config.yaml
num_hidden_layers: 9
hidden_size: 256
num_attention_heads: 2
num_key_value_heads: 2
head_dim: 128
intermediate_size: 1536
vocab_size: 1024
hidden_act: "gelu"
norm: "layernorm"
norm_place: "pre"
norm_eps: 1e-06
positions: "learned"
qk_norm: false
attn_scale: 0.0884
bias: "none"
tie_word_embeddings: false
parallel_block: false
init: "normal"
init_std_qkv: 0.0193
init_std_o: 0.00454
init_std_up: 0.0193
init_std_down: 0.00454
optimizer: "muon_variant"
learning_rate: 0.00381
beta1: 0.9
weight_decay: 0.11
lr_head: 0.00819
max_grad_norm: 0.5
warmup_steps: 200
schedule: "wsd"
decay_fraction: 0.869
decay_shape: "linear"
final_lr_fraction: 0.05
batch_tokens: 65536
max_seq_len: 1024
doc_mask: true
train_tokens: 353500000
max_steps: 5394
dataset: "wikipedia_en"
MLP neurons of a small language model. Each row is named by its layer, matrix (up: input weights) and neuron, and shows model dimensions 112-175. Each number is 50 + 12 x the weight over its row's rms, rounded and kept within 0 to 99.
Before each neuron's rows, "fires on" lists the tokens most often at its 100 highest values on Wikipedia text that the model never trained on. A number after a token or word is its count.

fires on: " /" 14, " of" 12, "ed" 11, "ion" 11, "ation" 6
L2.up725:39 41 44 43 52 70 44 38 41 59 39 38 40 36 34 53 52 44 57 42 37 54 21 52 53 68 36 41 37 55 56 57 37 41 77 65 52 57 41 40 45 75 52 52 44 47 49 80 51 43 52 41 58 58 50 61 71 56 42 58 65 60 40 41

fires on: "qu" 34, "ld" 13, " serv" 6, "v" 5, " year" 5
L2.up107:38 49 45 51 45 68 55 49 34 60 18 41 38 44 61 43 56 47 58 41 46 70 40 67 58 53 48 83 41 42 47 60 62 56 58 40 44 50 43 42 70 62 54 56 50 49 21 61 60 71 40 59 40 56 54 63 56 70 44 71 71 40 64 36

fires on: "pl" 28, "r" 20, "l" 8, "et" 5, "ew" 4
L6.up638:64 37 43 68 68 67 22 35 35 42 54 66 30 49 70 44 67 52 53 49 58 44 47 35 49 67 63 47 64 43 55 66 36 59 37 54 44 59 53 33 54 57 42 45 54 45 61 51 33 56 40 47 47 65 43 58 61 30 63 43 34 40 59 30

fires on: " (" 41, " p" 8, "-" 5, " film" 5, "p" 4
L6.up463:44 45 44 50 20 25 59 42 42 61 52 52 33 41 40 47 63 52 49 39 62 56 48 26 66 73 47 41 44 63 58 70 53 36 27 58 48 29 69 21 70 69 52 49 58 67 55 42 57 39 54 61 42 58 37 54 42 58 48 67 46 79 52 45

fires on: " sp" 21, "p" 15, " when" 10, " des" 9, "us" 9
L6.up1106:37 46 47 69 43 26 63 51 48 65 52 49 58 43 54 54 49 39 57 50 47 63 24 25 37 47 64 40 44 40 56 52 60 54 36 45 53 60 52 59 51 65 63 57 43 50 49 66 53 31 54 56 47 57 57 49 50 48 54 48 64 48 77 57

fires on: "p" 23, " p" 22, "ed" 12, "i" 6, " was" 6, "." 5
L6.up1516:53 62 36 55 65 60 63 60 42 42 45 47 61 43 44 62 53 41 38 51 48 62 56 50 55 53 28 51 30 54 31 80 55 20 47 52 69 33 51 36 44 41 26 45 49 64 41 56 42 24 67 54 46 70 35 74 34 64 50 57 54 73 48 53

fires on: "t" 22, "ount" 12, "ob" 8, " R" 5, "ov" 4
L6.up243:30 43 54 56 65 32 53 51 65 58 48 53 34 49 32 61 53 52 44 48 59 43 47 58 30 48 41 47 48 71 55 59 60 62 54 72 58 43 37 34 61 50 42 41 59 60 49 58 27 45 56 50 42 56 41 79 42 54 60 55 53 54 56 37

fires on: "." 33, "ow" 10, "," 4, "ist" 4, "ong" 4, "\n\n" 4
L6.up1239:51 59 38 62 41 27 45 52 49 61 54 48 70 32 50 50 47 42 36 64 46 42 58 40 36 55 60 48 48 40 68 58 49 59 17 32 41 46 47 68 47 27 41 42 46 27 28 50 58 54 48 55 42 26 61 55 37 45 41 33 35 43 63 54

fires on: "ed" 32, "erson" 12, "ent" 10, "re" 10, "ers" 5
L2.up1214:45 47 31 37 65 47 65 61 50 45 54 43 55 81 25 56 56 55 67 68 63 29 51 50 51 37 14 59 49 49 67 56 53 72 43 31 48 64 59 31 35 58 48 58 57 60 46 66 54 55 53 63 41 58 32 54 62 35 48 75 65 37 57 43

fires on: "os" 23, "ap" 17, "ul" 15, "el" 12, "ions" 7, "ion" 5
L2.up553:49 60 64 58 47 57 52 53 50 44 50 78 43 77 56 55 62 44 63 50 43 53 60 68 38 37 50 53 17 54 32 58 40 44 27 46 63 59 40 62 56 45 49 58 28 40 69 46 59 43 46 39 59 49 43 44 28 60 50 54 62 77 32 57

fires on: " of" 28, "op" 17, "re" 7, "ing" 5, "ight" 5, "as" 5
L2.up1060:52 45 41 42 59 30 47 42 34 39 48 54 48 59 25 39 57 49 68 56 48 50 48 38 58 74 42 48 57 35 35 39 30 55 77 61 50 42 49 52 55 69 37 33 45 41 72 47 46 45 49 35 52 61 48 47 84 74 49 62 61 64 45 39

fires on: " d" 16, "t" 12, "|---|---" 10, "ed" 6, "ent" 6, "%" 6
L6.up416:47 48 43 50 64 36 62 45 47 52 46 37 60 63 40 51 34 55 24 70 76 26 53 56 60 30 57 67 59 48 53 56 54 58 77 22 47 38 54 43 27 65 46 68 83 47 51 50 57 50 46 56 45 56 53 76 53 52 58 57 52 56 40 34

fires on: "ent" 17, "e" 14, "our" 14, "y" 10, "ap" 9, "ion" 6
L2.up1286:35 37 67 36 60 43 17 42 70 60 83 71 33 55 38 40 60 43 65 44 47 71 34 68 35 29 38 52 50 52 51 57 39 62 24 54 34 65 48 59 47 45 35 35 62 33 59 65 52 52 62 41 45 45 56 63 26 49 57 41 71 70 55 53

fires on: " of" 32, " to" 9, "emb" 7, "ight" 5, "ver" 5
L2.up1355:70 55 33 47 39 37 47 63 44 60 47 59 33 56 53 55 42 56 55 53 36 46 65 73 50 47 48 40 55 28 38 38 47 43 80 41 54 42 54 64 73 63 26 49 57 53 75 48 39 56 55 54 49 45 56 46 66 50 53 58 42 27 52 51

fires on: " m" 16, "at" 16, " ar" 9, "il" 9, " t" 8, "g" 7
L6.up127:41 53 57 29 52 24 43 35 68 45 39 54 45 33 46 42 46 56 40 52 50 59 47 55 56 35 64 65 58 37 47 53 18 55 72 60 52 54 49 36 40 54 67 55 62 39 62 63 15 46 56 41 71 56 46 47 50 53 47 37 50 56 39 25

fires on: " of" 42, "ed" 8, "eng" 7, " to" 7, "on" 7
L2.up1260:52 41 57 44 72 69 47 52 52 67 51 47 45 50 49 43 75 58 33 70 28 52 51 55 61 52 43 39 48 55 51 52 37 28 71 70 32 47 45 47 52 62 46 56 61 55 40 65 66 33 50 32 41 70 69 45 53 51 51 45 47 60 30 55

fires on: "at" 27, "g" 12, " January" 9, "ife" 5
L6.up213:41 52 53 36 64 31 43 28 67 54 48 37 51 35 74 44 72 52 41 54 66 68 52 52 54 55 27 45 50 43 66 47 44 45 74 51 67 46 64 56 55 52 61 78 51 53 50 50 39 54 61 38 54 57 25 47 48 59 53 55 54 55 47 67